python train.py --d_model=512 --parallel_block=false --init="normal" --lr=0.00694
MLP neurons of a small language model. Each row is named by its layer, matrix (down: output weights) and neuron, and shows model dimensions 0-255. Each number is 128 + 24 x the weight over its row's rms, rounded and kept within 0 to 255. Numbers have three digits each.
After each neuron's rows, "raises" lists the tokens whose logits its output raises most directly, leaving later layers aside.

L14.down806:110134137120112139133099101122085103131144124106108148107107135154138122125097128118170116083129152117121117172141137160137130134161143128082124149143100103144080101140149137112144104130125109147130150118128086116121161170159162133136134109130138137138123118113164126134128120124139096124124076083119146126107105114146113119148118108133121084121176141097157160162138124139099095153149132162112163139169117130129142127131128135126158097134091096096161122128163131146137074109142152113146090082150153113137136164125130132099119121118107126137151143119073131140155105090109108155140139103136146095115132120122146094173121126125148137117109154161097093142108087099157151146148085106097097130179134114084095117165130160112160144148138123105112154112105107132141128096124164
raises: "s", "s.", "s,", "s to", "s with"

L13.down621:116194106141112128097106156146119130107121115142156155201176140156096116116142149106122156132158137119146158133144110119082087140100168141156126084144160152153108123140106129080104137136148137138157133125115140172145128088146133155140122156103055157114162122122110153123082154112152107110128152133155110145109141100126105148118117137105093163124129143123102101128133150089144124116107058085089104128159120170121092098118135209131113131123147147103089150123139147156146156177094143093161139111090094147148150147168100121135180195146161142142103112149126093147139154143104154106117123141098130139164148170103137119124135119125108167146109131119150159139115144123124129115114088113110133137144110132117088169110101134131145078103115137126122136150158126109158132137119145
raises: " and is", " they are", ", who is", " he is", ", and is"

L13.down1571:113098098159113173129125117115136091150130129097151126147166108144095152136134102115184133141117154159151122129113142151093109159117107173111166152123132160118060160102089126140101121135150127158130111118112141113105115180145147131155136112130116104142127137148147089175105153142127154117104159163133106107119146122157149136123104141149134103154129085141121138138142097121136117161085126061096112128123149124106138113129146153072154123130116117142077109123127089182157127102182110148149137143128101093108165097112083154105146123147139133128116151104141102160120148164131138111185098123126131143133140107155090092085137115133154114116146173105115120133127138117105140136085173155166116124145102134084135174143126093171093097124103105101137119145094145118129149142122141
raises: "um.", "ets.", "um", "ality", "et's"

L14.down1140:110138148143139152092087099105121115124097168155122119123108111154111102104118110190121126108132165137115131168115124119138138163145140140104118120167110167150114111139098131137131109151122086155121116177093153104095125157107152115092114093130107106164153125110165145134119108127134114126136128121126117117156143143130128185155125096117148062131133084111149129133106107152114109159110094106082104063121171130183119073100145107121094108138067132088131111153138171115117094158147126091146150126157146103127161164137091143106093132160127122116132111157113143128134118147093176117128122154066129124129144160167116087143136122098111141093112125125134141144113120135108130165119133134109136112111162135133096088123145101099111142135159143104126138148144113165137096104115121
raises: "s.", "s, and", "s of the", "s on", "s,"

L13.down927:088156109119125117133135117109145116090099145156102083167187072136141172155089123138135130120155151155123134148111146116145161167141142157166112145122134098140159119151104128150132114145122122111101167145168107088145141149125143104121154149079098118096102155114140149166137124134135119118176178111154162134139133097141133153103145116110126088159137130191113173157153125104142105148121135133154146126151148148100140084130119092121162132092162155171160142128098123161122131130109120124091134106123104143144086140128116147093090130149098153163169104121139079137137149158078111104152121128111155163146153099145079109117168161087137133108122123102145092117115164118127151127128112149142123152121147166150128123125088107149135147157103106096113157130156127110143137167128085
raises: " July ", " October ", " March ", " May ", " December "

L13.down912:096084124099111093137108113144121128134116106097147151149136147136107136175128088117118089124150154111098109110146162126162113111161124107133124157107112138137105135120096103127100123128107142123139123145082109091151157134114111166155150135110144129161126106142118125144125158130120140130108101132129108131108145187162137123183136113092152159089144093153106130147132102149106143104114117123136107129122121104146139142130131175140110163122081084130128106125159100111120129110140139145124084133109131123081105117134134085191158129143142119081083090104092131111153094123142171115116147134107128140128054133145114129107146136152090148103134152134162136130169138173122125110111130140154096086130123162096115126100149098107134201130160101102150155096158146124110165145117157
raises: ",", ", B", ", H", ", D", ", S"

L14.down1767:145128167127123145172133131143109136133201124137074114116134143147123147146139149127108116124145114121132103148153165111125129146106140146131115101117120162106143169159155117089128114140106120082065142116103161113131138092142102150121138127151090137139117092170154108129120090128095159118145128121182101112103129144072119069088106098162147183113122104133123122115083141079157120095141163123173127113129119121135111155125101133089110103122166099142137123142148096120115143114127157120119122134154157169083066142135098157111069154118141145141131130144126143134118086122160127142143124101144174141122143145098143129151176084107122107145148138128154118162163129119150130123114133103088074130124130140134151083160071136098118096133113138103145124150090152061099119164116111
raises: " Fellowship", " grant", " doctorate", " Prize", " Prix"

L14.down858:085152125109125140124111165146088148100133146104146168102150106132096114105148090150143128135107099132164136102138147117128104134112120138167115100105133146079074101117129106111138075196126134115113092134094125095115087102132147133143162143176098121141126114134085149116138137107160160122104121126138136136160155126150111141119094158090133105143101136169139091117128135115104129131093114203112118112127138120107137119065140165103157132154116164163144147154117133145110126158157101126171132123103081142094145121126163114129136098134186115095102132103090108109131120122119165101134131101101152109195106154147134125154105113144145142143117114127137135088131106132149109102126168115056127114143137081110136122141152179158124135101148130142137138122137124128107145113123112
raises: "if", "ased", "ook", "ases", "oil"

L14.down1380:134124149128173111128150103161120074119106147126100146147096158087140138176130124121177100129139112111136097145098146171113145153130111120109090131132118150137165123136101163146124147126141102102120086109124167124122118176125131127161169147136111157103083143115121129134078056110150102128125129108088147088155170115079192121118125115083154135139099132104141144167176148108103156177112149141103089142144112150130137066116125132127136140113138119167135108154154155162152125127110148099135100113156118165121119101135101179120189101186129102142159089113117094169134156151163122140121155124158138182138105161140123129141107125154130107128110144161143132162138154149116182148090096192122102132140146153118144097140146134115096117142115117116142132124161166154147138107135121
raises: "ination", "in", "age.", "ages", "ort"

L13.down205:102112115105143170117126172132171158094114110111140108124191133167181144170109130148144091138140119162101107146122146151174145099102116141113111137092159103103135163139115147144148114129076112146154119121160162116147123159178123126132119154123160118103104124162112120141091151093118159151172097106140154106114098139112104137112134114148088135170160108131096142111093098120116116114085097080087119071106156139120160123131122143124158123096110098130154132147128111128154101128107118107155074146142120158116137127091107111128113158121108102137130115116172098104114087114104133120158132076119151112134098120126112140136131088091121140131112084132155117136112131169112154117110121165131123109111140144133100085110129145142162136115091135141136125094093098137130169132137184
raises: "==", "===", "H", "E", "===M"

L14.down409:109167219081131111105132119142142123145152133112147158090083120163121168167163139095086132137127144140099125141126103147136116124115144085108150139076143096173122135118116147141110102086131089134135173119134133113131128138157110120119190163114115172156117075110103145118122138102107142161138147096135158157139132123156131092119141162129172135126095169134129111108139095158129103137103118117103142156120125104100085091131113107132154107122134161085174111183084176120120129170126160149106149115151104091108135145131116122084159117116111112135172124107123125104112121113163134128110125141105134140142151144131172100138111130107115139103113136148087108123122135148104118101109147128114140106155189110154103147132148143125156147136137108175149135129086137163127097121131133
raises: "s was", " does", " was given", " was launched", " was also"

L14.down1797:127098140121129140128122107107136160123122125091140145114135157106156117121111125127131103180095156180146107157101145097120151112093145137128133113151106109160086072141124110114140102146097145092142100146132128119128135157128123118141118128132124133134084108112151129094092098098154123154131109124136136153168119126091151125151104096137129164132146135123125117145123109107121078148105078127102128128116077122132122136071087117095099104120122104118165123094147123108129129128117131132115163092116134089128103190088089140115129137167148119144143145148138144174119093116147155132118116116132155132118144153080160134177101105129101075104128142131136133096148128122167147132145115118091092099176149098137119182060138162123104155135104114148147160153083133124119109132105152
raises: "s to", "s as", "s with", "s.", "s to the"

L13.down1698:168119064076088139168121123131112129116101131122122110143104149115110148125109114120077123146108174140098135108109124129138141117131124120123122114099160080135137148161129129170097176136102137107136160107143059149116120068119150150186104150150138104163175116117141130152149184148146178119131152096127107106141117124101147133127122108102159143106116086162120124146185159168114147134131102121112155157122161135117128156151102169188153151143133146125084136136152103111133152120136130145162127124149148102125178099135149141068120115172079152120103125106109148103113130105101189194133143119149151138155117151082131134149091127160117108090103084105102150113179123159130087123118087075145156135122156109097130128096100152101110129121131175140108117145153097168114113150154100
raises: "'s first", "'s second", "'s most", "a's", "'s"

L13.down1163:095103128159102093152156193133119120167108100166161151137116115109146116191158100131142143129126132138105132080140158183123117128108120085145108101069101145102151147165136092113120134172186132146090151170155129146107121148092124096145127110161094173102111138126141138129104083112111215128166120135130128125135147109094129093149112125160115121118149103130121112111126106091163126098165136138143162132175122151111161163147119167154129131158138136128101114107075137141147121157128126146173112133130111106106108123111106134142150130196182121125185114077113150131127112070134110129084126123123144134162125148136160148157123172134127133143110152121131120131164086106142125140058099123138148152157098120106152151135182138164127133107143147133167113155144106118138133140162143
raises: " by an", " by a", " by T", " by", " by S"

L13.down437:101160094115144120181167146122132099123119116131136090148111144136158069184128113138116130158156139165121147127102112154160101127110132147133125146114135182121134100114145120128105090168091076135109165108135144100143137121138141139078143126114159119095171097154120130149152145131087131115121119089087110142116139128112110107150132106130106173136124149150143132126156111152103126149163117149104120119103141128166155120115115148083150138101112109082134137128139133122131115156151112115167110128146130137124109116103133116101168147144115184123092138187114144070168132128131097170118166147132116131159135135134100143155165147147126129098121106057129098131139142168084146116118149145135137119114156153139128083131140123097111148157135150127101132137122116107106083104142154
raises: "L", "R", "T", "Y", "B"

L14.down924:128166134135122101145097133130093137110100158094154113158144111109120158097134129118116129135155093147123157141108125169101100107122152140168132050149127179137153093123128129106136160132090161124127096119117131139108156067075119178142105176111092161128144112132129167107113141143159084104169132102174086129125127186179137142180117117086126179154109137112114089136141118092174131077121129124145126180120110170120083114160115134184160119107164122087081143109147129172146118129100155098140118067150130119140156134153140107156159188145150188131110137121127104167157167106130178146093140130108147115149129142151116163145149146127128119129098138118164110137111116154117122143135102110130121137140134154145140100077124125151144123102095140101134153161156136108177158126118142
raises: "es are", " cannot", " it is", " it is not", " does not"

L14.down1391:097111154138072155119144111155121137098086123101078154117133125128126160101136125118152135189138140160115137141113112110207147149103095150135164126105073136157160162099081118101115129114144124110142179114121106140132144128136157140135115118149139127125115102081117152147142151128172126127113124057129139169156127122134173149144131116079141110108121142157150130127121145200112127106110185102129138106127132134164072110113104112107143128133131134123117105136118113127093096143155110145118155109108106143173108132119100114083150071113068143094163152083122117113110150133170113126118121121129133160182132113138138120123079148149121113143115111114166127103097121106141121066115104131112146120112178162154128127080151170154153119121115118109115141153133135134150158103142090
raises: " was also", " was named", " is also", " has", " was given"

L14.down141:117128119100097169188124172140112083098104147144121107122146151108136162141118137130106131156154112106134073090119124117125093134140149153145128109097124126110122107119109160099102131149087187160134166097143146117175076127116092139141125159152108099115130146130133139138158163129127135139174132125115103117092112079105112062120091107117133104078167125134146140186095093104082135118086154139114141125141145135129132116144110078129097128130136065140136138143147137098125141119171091160103133111102088132149136123143095143138139114104075141117122133140131117089155130115105193110128153100165151141131101147140127148133094178138105156100150138113128083086132088104175120121073133141120112085139153140104137144142096143172139157145122106110134132099115141123104136131138109
raises: " or", " or ", " ", "me", "as"

L14.down1585:106155144126117109108084168107131155103156128136102081119181127085119125128150125107134213171101107107175110107126114091130154115119068122095128101145124109130089123126153110132157159157065105141116095124149129114127137132181140102106160130124084163106108142181117134168136120110134114115131131139141165135101113184134140107143113126128136139150146078121143127104105119090134099150132117101118143139112131118116163075105118115140138153140116161128141114112124135169104109131131130111107131098149128099121122107152142174116115087141118089140130137144081123141136152118090112162125134138083143119074108140179125146134131075127105120127136103121143112110163134155094148208154110122113159088130091091122162141135106093118136121110122201133111153089163132133091148094136159
raises: "\"", "\" The", "y\"", "\",", "\" and"

L13.down838:171106109109112130105128141115110126135091143169131129069147092154103120177067131081098109172096135136172168107125157164125120113143099165138165150128092133121128146146111153136164134120136126137124126129097080126160151105135128157106120129147148166134114135135126129090068111138136165097098127125123134093150125119166135120182159141117136104118138129124145157141122147103156116173121106098137158104134123117196143117108181160119132072111116128122119179143135126120135112111126150187104105159158104143125133154137152101117130136142136150193123105148112100158110098120127128105111144161151135168130106116151123162169121055130126113131081093102153100129105145117131135163094152119121100110104143146111185116157111126111109142114128123121182139095130114118111104112141115
raises: " tracks", " track.", " songs", " musicians", " vocals"

L14.down1021:079086148148150106125145170131139147141108130124136130173181133121139136163109106121115109111143161087072133130090122141097140104144097135164179104140102130096126143147128111106139104105135122138135092127070106143154127133134133143141123127163134129142130119133131147125168108125141090102080091129137120172127131156169142132099121088113138098177143069125120135155112129186112162134095131121132145107115147133100135122126143125141101135094091102116127109091094143123093160169155150156104067107108125116083129096141162105160095092149154109117096109161141091107117102122101157139151131072104139148126119133111104175131125114134085120116123079101112169117145161141122118102102137085142098102116144135134114131097122156111128166142146148146129118098146113161126167149158200
raises: ", B", ", F", ", D", ", C", ", S"

L14.down1288:115142128141129109108136133097137105105144127155144077141122146097127097135113071157156149086112120085109130059162161097094160097113129139136117151111109127164101126118127159154137131124155141088119132120158109122131101141111091117098135134104112120062083117105111102127145115189107134124115102124117104158123133106119113125165125164147063158116112173088125143144144123124100106125142130165087076117114106143135155139116104121147109127104136140103143095136142106138123141111143126077182151114147169123112084143159107169137131138125115119100154134095171122150137130141135109120135122109118148134081166123163145081110124147124135125172115142121152167131101153153106149153097122135149128122157154137099164119143141137120121129148079137129114126107140163140140169140134123
raises: "ination", "ky", "in", "- Budget", "ank"

L13.down1591:106132167103125166126073135160122138147120093150141111152170126108131137071104126095127169139115115148131163139142199079094134133095123136149115151131130121173154125085148090149139101124113084159133142140132139138099141146107156091101134126118104117125116143124111099126139121115112143125110130113127121115102136138163126138142127101102078101110153109099110121098119176112118115116126150155110110126136098128129156137113118182102181132152083089113129113128178120138165139128105111162139077119110123108135125130090093175161104127130114145142129151049143194110152130117183113091152136116141125118122158147143134146133115097150140137132172128139116107137121149127120111141107129112120111139094065147122079134144114108123120100108081113150090149172130103153109153139159149
raises: ": ", ": M", ": E", ": J", ": K"

L13.down685:100141157123119104123129119143128121116164121133184147144158162114146106120116103143111110108156079116137157118094097119147143111101108146142136093122117141146136178161147161139168120107117161093086133120143137133141117136140168086140064126148135095144126121133135158168104126102120169133138137098126142113149131084150073122145157144150144118144143162135142143146103070114131166124132147130130111087153137127134134110145138074117132120148132132142109113088128092149142082123103082164106139186112115119143125154136146147116134121108113171138139141072099140117102127115082117085106083114089107149105132123130146100168074117137128136137139089165118134135131091139101128079126099153136085144105133107127103135127126123074165106158137146091089107137158122162158117138127159
raises: "may", "hous", "ham", "Review scores", "ma"

L14.down1816:146119144149106131130114104134137145121106128093098133117163089156161142134134119142131159146148156130085117167081130127096089129143135138143090139122132097141098136106124144133147158155096131110137113133139148075117110125131126184097115109094127127143122173140139154080099169135143127112127175120121128153111122108141121151124123154096129159148102160124129140146153135125111143163133138150134124160132178131111104155149171116095133125133103100153154122136155116099123088122141135134140073126137152135142161133105120145183143173131106154146134115110112153090132103121118120113107138097131123120107131105116097154103109166109144079172143158121125101122176081132103152122150135131127096115134109152078111096071078149099127118110111147119126127145148117093143199108138116
raises: " when a", " when", " when the", " between", " between the"

L13.down116:099118097123120140157141154103114157108114091067123138139149126173151117125125073126143115127101135116179133150098089081163104131160139083156149105111074102128081147138109130149091097118154098139125133127100158107146125117127100092154141153152121152146086107151117135142121134143134131152059111165120126123080099174122105136102130103144115103144112149138121133129126110099112110134092161126136107120163135173113121134139145159088117119111136154116111114145127132131151133145151124069112090160144131140136139159131139132165113114126134113133161173113089152147160135142163105094156170135153123125109132165137114121113109110132150139129127122116094143155104093164152129123086111128080143150116103164132091143133181123146115121145142106163120124154162109071146091105136133
raises: "ke", "q", "ker", "hed", "ks"

L13.down1190:104126126122087140115144165140132130145136135126163149120128151068132134127114144119131127073136093128135117124111132143112124116096132129178143107135135148088125157118117117124137142108133164164142141148157148118097109154123177075129151117115178164128112107130143105139126098132161144105161163104154116114113135157157122106100115105130132144152105131128110192115106165125200092123123136181149094143120096115128161113140116080138150139166105146110129066141083181121132167143169113147166106170112104079119138156146141134128136106131102127104152119133136171162159143145139173126123132163136133134181137162153125129131150092154113112151098118154160125096105119108159130134076111153083108133155118104150160147164134112117132121153092112083117116126116146171145129171169139
raises: " by", " by the", " by T", " by S", " by a"

L14.down527:095157139105105096084140177130095144113114124086112126170100127100144134140149175108135129093124134159124144115128142186137118113084133090111107125139134109105139106108170111114111093100163157122135132132158103134145126137127123128150145153134135108080057116173114109132125143142117169115178158164127103092123148119091130110186158115163098123135103165063163104097101062141133136096077131113112080138135113123106183173134149113119125157100097130146107128151145118186146120138127090146132098128119101095129114106128110133151106085124133102094179114134117117056142139104124121151160131160102139154139103144143159149127135132099126152146117142156099137141125099146146099137143088152090144161152107101102091157134127179164134132130107131126156132113121147135130138101127153
raises: " by", " by S", "col", " by ", "ty"

L14.down56:107084103136155159131128133167117116108112133131114126128167124137117112151126110133145078111137167127098133133130130167113101131096081159148171146096097103081102135120126094136147105119101132134138104155098116130161134106149124124150130099120157105121142113133106128086143137122159137120146109116142137140119153158137162135118121110141168125135145103124104146183144114168114144107111123065163157121137136130140118129131119131130142146172088115102115125114121095112129161159168134142152075125099157141100117122168181143103146115133139108115100125122100103087133134145148105100150135096093146155155120120143144122103139130133080134123099120108149205095082173137112109062128129102107088115145111144069132089131126118110125168125090172127121105091153139134117171119139171
raises: ", K", ", Ar", ", B", ", May", ", S"

L14.down1423:115166129100114090124143080110130169108101113109088093141127148094108092098139153156155134143090108133174141150132094110095115142145068118143159121120103121167102138135183136117117140137122110138134123159115120122130111131093107114122108051100119126141118115111107150138114098146149133139149123126173148168102144137132167119136162138141120165103089139140125102168119108104116131112168140091137148161105135116100129140146152136179138112122151151120056097117112147157152138124137150130144140113129102142110120101145113139117117115187103134069208180129124143129146133123123157127115140125122131148151105076166153070162119143122156103122127145108123118173103097111131158078114112119103108105137101113131112126105103124137150075126186089111120096115149128116168130113111129
raises: " There", " by a", ", but", " but", " where"

L13.down302:157112130121130137129146152130083143146122089137118088117118139113109177145151146112113120126124111155101134119148103146155191157129127094100145115166120114115122139138110062124159108144166125106141136131108132145108147092097127107141122132152149173128113135157101124152090100099138140104156126090180113086101115116127136119102149070151137121097054128136084133085130116151168121143108126079103165141164127127098084191164102118127114137085092108119060093188121111131106089134108156168129113160092061122110140126160130181150162092112128096136130152130104194094122126115109114131142121078122099112164147121157132133118132158164125112119135124147111142043121125096122139147120165132059142136154121112119141179179127166098110114123123136138130077145103133111138116119087123
raises: " by", "s by", " by S", " by the", " by T"

L13.down1780:110138131110177117127130132109118127137074104151127149113106133135150130151141139139108102114167128150097113149119107153140136134129160093122117173111142155123141118145135115158190127148159151127128146162153141120108153124132082140158114110111118176101151125162103132117154115162118195112087101145091152112104158172164165123087110094108159104103128128124140116116117129133114099109122115165151109128141133118100122139122149129151134136137142097123105186150161148125120107152098139136128110115145128099158105114122109103099103126149155171131130122160119118115139129106090141101104134172123094084126130139146122146162142109158110147120131148122138157127118116162099167126093142101129146153117102147137064194104175150108146169118145115147142134102092144154095113159100104
raises: " at", " on", " in B", " in C", " in"

L14.down1054:152148118093101148127158090149109127097137120101168084170139109131164150151148124114120143106095162093133143172144103095189091106121094128165122124094137139127118143114130136157147142133106124099095134110162153117149129135115145092116124123113140128110121116113106132127106164173159136124101135107090150146125135144119087162113124125141167167187113188124163153137135108096132135143137153084129131134149131119168119173151106119170151105127111142130141136107103136119151148149123126072151117127187127137146121130114093132152136162108132128114140151127104150120107164132073134104072107081123183111121137106094131156147090113138151124135126163101136157139142091127093114136102118090145112131130124163123119143144112181142172105120161111126150085132106153097150132119117146
raises: " between the two", " between the", " between", "up", " fought"

L13.down1984:154102101097148122120162139120130121131119099190148106105110112081165142114158139140134091145117131137132107181114138142161135134115185101140125084182133142149126123087097126155157101100110126112107111140143100152145111156069121115095111137126108125127136140088155109127134130172118092149133133124134089124127136157120121096097121122146090123118111148147110082166197113139131157115149118137140116137127167115133128109203150145095110133130166100152140166088127135148162134126143131107124128098132158128127120159152094105165175091079153117158166076114086161094112161130109145131127104162136131178171133149145139145170143113162104097124058110175096144181120100129105134090088098149099117123161165147131118125098181096093157128159085108102092130105112122125148146134123161
raises: "had", "wa", "ily", "h", "en's"

L14.down526:099101144113087140132116155123110134065102156160129153137130162110137070120116129131150091140126118145101137118122126094113110141076159116143113130120120133145121104081107147135154067108114147080104141105131103130111167118109157105103176099114125135146114112142091120116126113097135136142146150023129099108156134117109136142165128103164146153144148088159095101118140108106104109151134127125100151128098074117149157157114126172106133152106156111137111104113219137120110093131134113113144128113141116107142118164136126117114128153140137136129138125067145114104145128116157128143153115077156103126110114159123127127130115101069105199152125136110119140155132184112146129150110151120140127142086142144154147126121120096122181132128099134130150096155134133109128135121133155
raises: "==See also==", "==S", "==E", "==", "==="

L13.down749:091144126122129147136161149102148110165137136141135081114102106127161091117108157119111186181145119077151117130141122110198090139115151121120137148120160146137081126096103126128162131191141079102128151110120093145143151100115158161125129070130110138145101088092105119123163126126133114137130126088097150085127118128146153120115147160143125181122138122092129122105165117077150180133142170140169126146102133123140126078115121141118142112133152138110070116160149133117115129138165112142126114128168135124175152180136143089122104110138144154127124115160128096111143105114083117163111136137118106148112140145151137127127113117124101148157109115083074173118126107098134124147139103135165114168128118166088142121124105133094081125112149165168103132103150118134108117144151129
raises: "E", "L", "T", "Y", "H"

L13.down1066:142091065086108181123164134126120146136123149130103129192143123107098126098158129115110155153142143129140149126140129088089128143120125107101136132108133122175142088128107105133143164088115131108133197118147102117159139119133159137127132103132081126144116126149140151136147119133106113137107147119103136106125124133133144130132120117107138100128174123100124125154138123131127139066155130124118111125144111132091102118143110088159140143102113092164112088145149172125173140141153129078156118097115108096177134150108107093138164027146125147136068142128131185150140129133146146160130157068150095142115141166106120124119110131142142156134144133098117134119133144113140134101101135128147153146121133146137113140119129108182142148115153116103100137137160154145127091130134121
raises: ": ", "):", ":", ": M", ": T"

L14.down1966:158148160140124131092162168172153111132127119138130124128060120162147132158173111153089127120143100169143116096175132112054143094091154130063141119096110161122109106131137101151115144170113114077106122148173120095183144184124128119114104159122119147140104135094102107111123120157129135144121148129119120140164139082153119143134172123150107133140123110138151179123128143108140116127123124158174098126127128124147122116127164137129125123122142153152116139099111145120124159132138102143076081126118143103148167106110102108105123106138144093157100119141089127115117121112162115130114122133123142120147152134086160154130127156126129126140098140170097114099125096134156137136079105090173155170124098156115155130112150084175117138134175132085098126169147113153139116111128131
raises: " into", " to the", " into the", " to", " to this"

L13.down576:118179115141082128145134155155161157137120071124132114161153080124126088132161149125123152147083149175129123126139152153132117088129127135120158162145129135109101118134110076121115116104077160129128117130135146106159123134114113148147139114167102148130121136152144128144108114151158174126150108164102165159114121130186109150140111098111115125105151164104117090153137118093132131125142145172122144120147120173101111125126092127115135115102162098133107108144117136113122141129160119148138127146126129142104142116129155138145144089151123153151102147140128112113100130143108142085113120112135084075156187125118161161163127145191133128134133158161124157157127093097090143093101105115126106139175133160163080126108163113164120183134164147168157095121118100151119092124139149
raises: " in", " in the", "es in", " in B", " in this"

L14.down416:106123123116100153113169143123157174112103082123144094129099098107131134126118134117063090131117127114126143104124104095087127152098162089096116125081120108112164135144156075145123082126131145116141158144116134144173116159120094121125092175163137158119188114123122160119068169121137134141087097123174134112156132119150141112159106105143119128114097095129158137124142113091153129113117126150134082163110121097144114144145115097174084105132122144146104086132137170121155149120151146151135121104135127106129133135130110128154161097134107169112104124119141115139159121117126147148130093085162165115136090121100109151110172125196117086087122124122125132137161114140172126155120097124131149149107125150102170143141129143114149118092115145140124167161154083115147108153111115
raises: " into a", " into", " into the", " be", " should"

L13.down1622:116099151129143132116101108149114132038166132113115109133165108100141146137118139096132122136139113129145123151139135128102131145153100140140139147145130119136095125120155163133106146096081096134118169125132128119089144128124142094109070086134128076121105096184105137151122173170150143100114150106126140119095134145117124084103111155146128132129121131095171132176133136124128141151141160156101186120171105149138142122130165100183148127125121142128106133124187114134103135133142133129141110144184116096143086098140129164104149115116121125112172097121103149126115125129117143093135138112123159139125122151138130114133128094150150155133214105112125160132167114119119117152099096142142107139122133136114160135175124084136126139128115139109131109092115102124160108118083185
raises: "\"", "\" The", "\" He", "\".", "\" |"

L14.down445:119129076124124146125116132100141103132121123123144162127143123123135132124121139096113169141085187134093097094138144146102092115189106124136171118148122128129127124137120103130121153116144109149177125106142119127129126120136130151156137154100105136064111145155153132135140160148126153095114151108120141147105138156149150115064158132095149140117163112137126134174176179146082140106132097133138115139117146127145133111117119117161135169086136125150153191147113136154100155130142167167140113068139144104124147135117156110116101082139094112149155104122103135100137110123154111161136091160134131121133161119107147121155125145126160142109097122128124101136190128127098121124112084111128167114160123112095181172146131111144167144172148179137128099118112120153123122124135143
raises: "'s most", "'s second", "’s", "'s", "'s own"

L14.down1985:074105121159133146154163140105158095122094067132117130139147128100098137136155096166143175124133086125118128135145110124105133115155127118100107141099121099137099123122136176151139109167109141102152123156139111117123127095110117190116128139128155137139109137135131134167121168179172135093076105137133093111071176141107149164140132159149105099116154162113115136116131137153160162111194133106135118131116102108078147106113132157122154111108138135125140130145154148125143108110105135101175120145142128142140123120093128089139119133113075097132171147137087072155135171113154112112152098127116127126134140158092135092085110095140109137097114103137109146146113127087123116151113112094132134111130188128173077139124158123144113148090131141135105144149127111102107140100112149
raises: "in", "e", "e,", "ep", "ese"

L14.down1556:159136124164136120098124148103124115144111137119101058148110114111148129182142124097149107138154095085108099147110110132154148146096102131136138137097136140150163109183113094129101115155158106132131110189169130157098121102090111126124133134137101153121154118113151153122078111097165164075147141099131112096112127128121124151133157146132134142117124180162145128106112123092170125164122128154139144093129123072141100154145160136114124148130101143167079109152140123126147119103161157153137099159122128110183069147108157177143116093149089151124157128153081133103153157146169124156105127091133141094152112146149143148136131133181127184107123106112130093112140105131140116120102142092084144116130149108115104102146115163114121154166131115127088119114101089078127116156144083
raises: " by", " by T", " by the", " by S", "s by"

L14.down361:126105151139088108188109120128103129123114164112144119154165180117108138099135121130120113163143111101096148087135135112152106137128100114107095136131158128126153083128102164154130104092114122112139135125175119094152120132109126151147132150103099107117123116127148116136097137100145160139119121144113121131106152115106149135116131116167132130144119139150165148116150087095153109108173126165136162098120143157139158082115164133081125097111104121145153119150135116150093079115112163164100143142119137122159099140130126093116109137151160133171139131142106100097119140162122110118099183109121118130120099150121122126124153109095143128094112134127145085145149139151154149133114138148120141115158139155132111114109102140128137107174118127093167154084122148162184122134127152
raises: " September", " September ", " June", " May", " July "

L13.down968:128154155132129127139140137120127118114151114114112144120148153143110123150103133124137157146174118104184063064124134129102140158083169122113126131135114122150156111156086103119087122135130145100121126158106119119138152087162135111135100115095150099143099116101095126125105114146140114104170100102102120117084169092146103133146143119137144137111099148144144114113154141090115120121144168098148136140083116094126109082179139100135098149153141149105110146083123151098180136128133146108148119134123138107162142106178134110180124122149087100150127128113098132093146141084107119119119112145122116105133164126142129116138148139129134119133134134122117153137121135094115108116126108138157146143125128140157150083112128185171141134067138114143122104153140107125141106074140105
raises: " into", " into a", " into the", "ki", "ko"

L13.down1047:084106130144091117155080109148146134101135121114156109118141137124119112090110154124130084134152092149117142138147108124115100157164161137154141207139099143095093127059102129140156108112132151117144151154107127125154105133118153134151123141092093111148104135134108132137146159123119128152140112146158132148127104110104129117105105151133113148136162123103125129123151114079126122111113130119106125147163155153108161123103140074102120113140129110113140156130089121114096123146088146138088137126066128167117131165146158133133108131124136150108113159162159070120057105207103142098146143126150130102109175112147102113101148148121127122123104136126112148147136113114109114133141154180147120100122128092136145094123118106132154139185104124132138183133113148120170108153141109
raises: " October ", " June ", " September ", " July ", " August "